Part of a small language model's weights.
Size: 14 layers, 2 heads of 64, vocabulary 9650.
Architecture: LayerNorm before each block, no position embeddings, no biases in attention or MLP, tied embeddings, ALiBi.
Training: a variant of Muon for these matrices, 330M tokens, 4646 steps.
MLP neurons of a small language model. Each row is named by its layer, matrix (up: input weights; down: output weights) and neuron, and shows model dimensions 64-159. Each number is 500 + 40 x the weight over its row's rms, rounded and kept within 0 to 999. Numbers have three digits each.
Before each neuron's rows, "fires on" lists the tokens most often at its 100 highest values on Wikipedia text that the model never trained on.

fires on: "==", " years", "===", " |\n\n", ")\n\n"
L2.up142:466482432503557528402508535506462507467471444476474522498404512523591482495506524530499540430533553484494473503493494557462531544543464553464490552486546496508486517535466454460544554486465452507483438556532451518374433519465504520513543528515517503503565508592504494434586454442505550510
L2.down142:463486501481493572467491472496419511484510528491520527536467497474532466482573557460492521466477594543450522485516517444582473506518497529552502519494480539559460496527473525492633500502429462511531467468518415470460470455498439528516582532493467523468493470550547450444494517557525460579

fires on: " of", " in", " |\n", " ", " the", "7"
L8.up134:539453579491484565474485577497494475559480481429517386525484509548509497511468549445459511475579484458457486489478522416593512465580606476510489441465460442523511567482501452503496483471513541481452484496552547495499427463537463499533539443474488495548480509498460508541512496446461480516
L8.down134:516489523475516453426473453522535557539562561596532507524472568499515514605568531535480440538480499507402531515588569428550445472435485560523528525449508524482453518541493493484473467512463472502487493403514504523539473489456500513384500515468521469513484575461486504578505495513562448451

fires on: "\n", ";", " ;", ".", ")\n", " during"
L4.up227:547503510495516415481435566590469455488453434464537518512581504570460452500494447446532437520532543540510517429496492477485527476511495495499492519441524534428514503420483490506499456442505494464432506569423441490421508496461405542449491452514487516512509526525510488433538512599504504591
L4.down227:465524426448528534511598515508469492450488538484502528528470520471467485464522592494470463498478449525502531503461541537566468514472519488537493608497536471470438553539471498425513484511521551543470501485553516503465528417539486523506442512546476553515482549553547491566397462366579510473

fires on: ".", "-G", " .", " –", ".\n"
L2.up216:477514443548471542564485490459449507466529541502476541520503496553490461493470561438566454424458494455529543489446462502520426558456585455499528462492568431527500512496514526520554476606410539533490494525501418500447484506486465537508385459515460495525455523496436555479505550514470453587
L2.down216:463490544451481497488547464507430533485503506520500489421463468509414469463463499511504470520478502571496497465417579514536499551534538494574523525525482488516451516520481446476537480496459531460528495497419483459444483495514517530498446539545543500462502520515532446476578390493415482507

fires on: ".", ".\n\n"
L2.up145:444502484629524506407550464501506517495449534497508635490528465545540507520452537467506386460456561488586483469458546553540527502495529528474503536450480552531482504464498541550511490514501493499508508523529445463420470519497457470525457466472497509522488524570460461472481423519463459532
L2.down145:480476504523475525483487534564472471478495461520488503483516546492476432474465513443541444488470534552476462495470558598643529594537517493545472554506504492473447556567525432525519490489483495596545492467518450437465535467557525531498464499520544486446560593527469455500483482503528454517

fires on: " (", " and", ",", " v", " to"
L10.up101:520527436539406483479469524491577585503442456506465492577549423613451448482477483449527538534533531454452433480464477502556502471544544583458566466527463554546470493424449543494484522545476462482432469483484452494549496554509513450539491455490470507538539514535375510499492541520466446486
L10.down101:480500554484525478510526529469446475498528508493588447448476535476534549428497520501471517487519540509457521481531504493438541485497503480503495524532463468420509507533554488525530524468504410519514539489496523522500421448530496478547540578450555499532514527555505475495466513538508558480

fires on: "\"", " "
L6.up223:517463463481508489528498488462455495507538436479528441551497509512506473510439483498479518466509472563536458454506536489469424544458529534433479564489629519385493442522557473506488448514553542476523498519494544436481529537551469494479463483468525446486505479448482406482523510480490498508
L6.down223:471486479401520434497533571561523552471484432485514505473557479465499511504423486491485462572452537518565536484489430430528533525511559550505481442556486554479497501503514513486555562498527483538501505519495494497524524494482520489574486476519459483511509545526478481523480502470543497454

fires on: "9", "2", "6", "-", "7", "1"
L6.up77:552537501565452502527473500537496484549540496456494504478484485502451579538563578505510437437495508444501563544521443531472450496531575490463507432513499521517515482490429575484470497464487428546472506522589477516479533555492452508536493566450439499439454455527523497506539504483482598549
L6.down77:474489461472490512516505560582489459489509552500489509529500473472475518486435581555472503520494511545579528559522465481387450520473425580545490467498442472480500507554493520448587418445518469525515523485512428553483441529442475489441443469565562481506535491524489553454554472587522391531

fires on: " that", "=", ",", "The"
L4.up37:571505515500526528525464504486441511458537558470498544552469490554425395443527513561505454443625429441496524489505518503604526493427482540474462513477405534456513547470505489501535484540488565491516435500517489545507485514502469442518500571485502418491500481513515500511444454487467502432
L4.down37:441476483485460486489460544464464459463498521490543578461540582491526526508432478485441447501526549471452525527405549493528516434528384536485512539489563448514522548430521513451571550508436477471484482571540586533520525500440398451555491521483478554534446513506503434503537570517473488493

fires on: "\n\n", "\n", " |\n\n"
L4.up114:524553552499476492437511465486474496532503473512502503516489466490598450483500499517470470437559595515503542526450432501491523534550521473495369599479548563487496483474457461528518465410548533494463429561500450529447473478519505504504479522519479506502525518500437466483430450440521562510
L4.down114:456546551532489538398525530520472453622466500495528525541505503528505558519556528429484421501551495483437471474505412496600510481533573529535452516505574556515450526522539496532500535517437528498529496497522535490426473465504503536539501443486459495512515527553529437472454424452440503500

fires on: "\n\n", " =\n\n", ")\n\n", "\n", ");\n\n", " joined"
L2.up179:553540584505564467456499451534592487499518490499595454542512441535488487467479428504503511450496539567582467503524489527490469528471518514471495568379546529409523461485436450463385505461557540456525493546527479544480495476507464523467531504497529491552539524467511456470528477502514489517
L2.down179:456541489490522556451532560479511510537475560487466481526482572458433446514521486457488453503497469529434527512476427561504548515496567527557460536501547490452420587490483529492463492428556570571485512559521487506473482447546497512410485469548503497568476497526519489515419399456565509551

fires on: " in", ",", " of", "ern", ":", " central"
L5.up104:546531564452526497457471563548439498476497498481509460472554490555492505528476511487447557455455475443498506416455511400607500467457498456492437533463463477477563566453527545535519517509529497493463500499529477485434491453516409549508541489516459539455557559446488516539530502497538500525
L5.down104:493532541491547487483507500515488514466563513466536546608546519498543515525482461498454497486498476456478444459534516460646511567476486527532536537488492505448541489435500457500461468414518571448520488423502508518484522531529532469493564579496491474509467601501478488455457487453561455449

fires on: "g", "z", "v", "u", "iv", "é"
L5.up111:556432492463478470491444406427523539515459486516501439550471466456508567492522510482525545394518535499537502505485541516531548528553482445469499513528553512476550580569440539467530491469429538487486562450382482496505488462563413500463508515461505472450455442550480457530492445511502506526
L5.down111:466406476517469493479480490488461570521542508496517477489443546468501520467575518506515473547522506515552487441494544518480486468510563567488509461521522576554483514533487526393539464503544482519549550436509483542508457396572445463513542481493490411497525468519555549490431567547499469540

fires on: ".\n\n", ".\n", ".", ":", ":\n\n", "\n\n"
L2.up134:510518519544499497475542452566487448477499434445503599509435464571483489540522460454557425472571493496474484493526532511509486521509578535447439520478594548426504528472572477528572468467435521512591495512465477555540524474491447522477533438482512488508489490532483503419533441508399507454
L2.down134:519424491506512470478560533593456507482496452524470528488515557579476511476540460474520494475486480474437513524475529488587477516515528496542476516508528517513464556502458406474453479539505459492469485519500590464448476440519472445457474509520457523519499558591558410502484486507521528580

fires on: "1", "0", "born", "7", "4"
L8.up91:507483427530541489525489521459470502478596467534509480479437507511555462522506526467478485445415567562483535502522550434445486497523472443458413503485564450516592567499509545547453513498514473470473490531525484510533554521464516485538469458522444493487408497576500514465452533461481562493
L8.down91:549512485490505524522451499535548537514463507478468496559498493482478515475558491527493526511469499505495570532489532549383497456540491560532478528463454469514505549487513471525485524440498490529551565534475499518469534465483488527591496477504477464494474532487441542492498473547449457479

fires on: ",", " and", ":", "\n\n", "-S"
L8.up13:500548485420522411476468551522487609575545489527479492495534533502517457519439499576550550445497488519483524479447470498482504511512580549455396445484496569453547531534500542496558525537443502515441406512465501457568528497542530461442503489512592463493516527443409460558466478494537484530
L8.down13:525519474458495422543444504519510433578492508576485454521560468520493463537519477569508559603496503438501510578497461568436527510463524503549461433552513492441511503502481451515550517569526511535519457486508522502476552487440533489476523451519542472541499490526447551542423456514456515550

fires on: " that", " who", " reg"
L2.up39:455503523570530486469472491484517535462523441526511529517447425449482473508499436486489498453520465451438543450551461496458540515467479612459503470474549463497541546505520493595501505474424498445529496507538501492478487560504523569514427487500526463549551556547564525413587472480510494546
L2.down39:454455428498448477486528570507580527531519468397571552502501509486509508532464485454474556488485523489499496507444495496490568510514445565512499516516549435563493529529527462546476508433422563394567416525504521470555492554473513503562491489535556470503523440495504486441529499506499511541

fires on: ",", " and", "re", " rem", "m"
L4.up316:570558500406463482557541480480479447564519450491523452403544493440513549477476488515425597499522444442475582549480530464525453544545469590483509482519454516459469523535556546469513496516440490502506532522547473549499439534501526469477509542445548512549481508479420531530539446514514501451
L4.down316:513485478489524495531458481568469430520480503476486483513472479500529499533525492510549576519494495443541553475491527507461453491502534482481452513494475441422524475443441507508475485501596462492499606558523455509478555409452506474481624467506491464471535457532491518562422508509530453530

fires on: "\"", " /"
L5.up179:545475467563462516476509484474532528576472471530499455526439532480449409484372484436533470435492529488564443466460516504639470524440502507449521473514534528487523475510541510534539463478557489494544475516519540470534523461467477568495458467453526449482513476574482455453556581515417446494
L5.down179:417453583489505513497533513486611526442518516470496474615476523495454534543482507493504514510467495504493471444510490449543514435516616487508478491542506473505519520501499523457484539488526515491509506536576453483440512452502498599526534505451452477491482436471546483530529576459517559504

fires on: " to", " of", "-", "–", " in"
L4.up123:599473493455497479484435520503498518495511477466492420449463458476487487487489538441495569523556546484472516448528495492488510521550504544492526524503462483448504494508492541487531544472476449437508534503411501468451442474566597499454539556513461538524567540487522505518478455511523522411
L4.down123:531545547453536464558441493478454491486477529460531444515405429529494517489542527489484421475465409515524559464509490498466521523503518533492482486505555489513485545477510477516470517515506497451497608561468466469523516589489414513526523508519506437615513478520499545438513476522514482489

fires on: " that", " such", " which", " of", " only", " instead"
L4.up78:489510603507457507540430489554481541523455550509497496499467533462474528526441442472504487500494542557471532473549502462511452501487449490511456484423492515509541542502494509513441565462493439479520457535546561539456477503476418527406568531503440523499513521502531485478532496537481524493
L4.down78:474495475502472469497520497498587528492479472502481410440494487465524446504425483427506518521513533553528531516476571440449467469456470542483473542577462451538545476490493483541586520437518561497545474523456498507508431496514472556587553502522484402527534477563482511481532526436479483531

fires on: " ", "c", ".", " quant", " Con", "um"
L6.up253:491527453506453556545540490388506508516475474403514560440480523469463526463554552481533504545569476482455454472488469475507459499471516575478465489498500520486483501530492560472589485479540527572523487551458521534448471461550525478480509487531569532492457415483505466538590562421442512523
L6.down253:538495489524493506538468512463463520517521507468510532550509466549565489499424596480513555530555461466434520492489473541552541508571508579523460450488476530557501563458532516442472489573483490599420499408501442472441501466464560564501462484481532426491475463524474545444495509506533452543

fires on: " to", "|", "'s", " |", " ×", " on"
L11.up258:435442502396467515481502558520428456467484567563417483490485521551527494519487515486487532496584510528474544588518526561529477494501554590485429521526485519492508461484458484578517488535486506438482517367434491525558526516466444559448507519517472493538503490490424469478523521494530493491
L11.down258:497461533550469540501527492480530477539512405477507587545431502528462484466486435531495483537499466521488512502560508493507516497403535486516544553516528480519452619500567468485486496439494475496515445418534502419456584449432504466514465552538561506456445532521605524567481496563515469476

fires on: "1", ".", " English", "5", "2", " "
L4.up197:454503458533601489553515445529484431526483453517439428478468462539526516537530446451488558458478496501494528487480493485574514568537485506516494528475505446475568513522487562547442530476514488480534496502554508503442543484504513527519394410463485461486463482569561602485464445556479466577
L4.down197:474506508515569485432493492415470525477464514512567474449477486466475502505492563478521461446478554454516495495535462515369476460521486537477469507523510532516513527562488461523493447514510448456504547506533416506560458597465571497430493447508526474569552467543488506435445477499464473507

fires on: " in", ")", " to"
L4.up60:530532448460502562497575512497434455535469523529486505474504502521478543429458528432535575492537488438494483493555535483556461507533501536431562453504490469523523479489507581533513458529530579471547538483438506492459485475535501479506524470450523516466539467573475501551505454538486549497
L4.down60:543477488553495506528471530506516531531524499542526512572476537510499526523498526465515433567487471509519489478547565513465506506525446480505531534441481493421413574490548482424420485533509478507449520451524509482485534558445436556496528589506528426486457594476483528499549509502522498455

fires on: ":", " to", " on", " and", "rian", " in"
L2.up248:497477531423465520447472462503506435502500535474451473535474531451475542459506470523535467476449547455464456495503497511567480485493476557513527515489508590563573417484516509483479557512527502482470463448457487579548456530476465517516492457503529451476477417506451544495476476435528487487
L2.down248:504474470475532542462462492553510477507523467540482445514492432585505556438460461557531489455476454518434533408496435557511571463501445506511438528570537518506529548558513485521482443538514529469454506526493513537470411492521469509533533565497470531541530484527504456454507456554518571525

fires on: "]", "A", "ph", "-", "O", "2"
L2.up256:516431445490472441474445499445505557458506472502486480498502470454477444465481542438513527508555553495531544516529474531576509577552474485466466515516432517522505483536452508538429645444536530467547531502505501478539423507462520548474474520475470493478464444502527521517496431515494491510
L2.down256:567579532500459446510495522461525419535494500507422540475543608463493501517524485475489441474437494477532428503520504488434461616546477576530535491527534458517553594527477514496484415516505479469500555469446531525487513545495470473500488492514502487461495526505518465486463523516480485478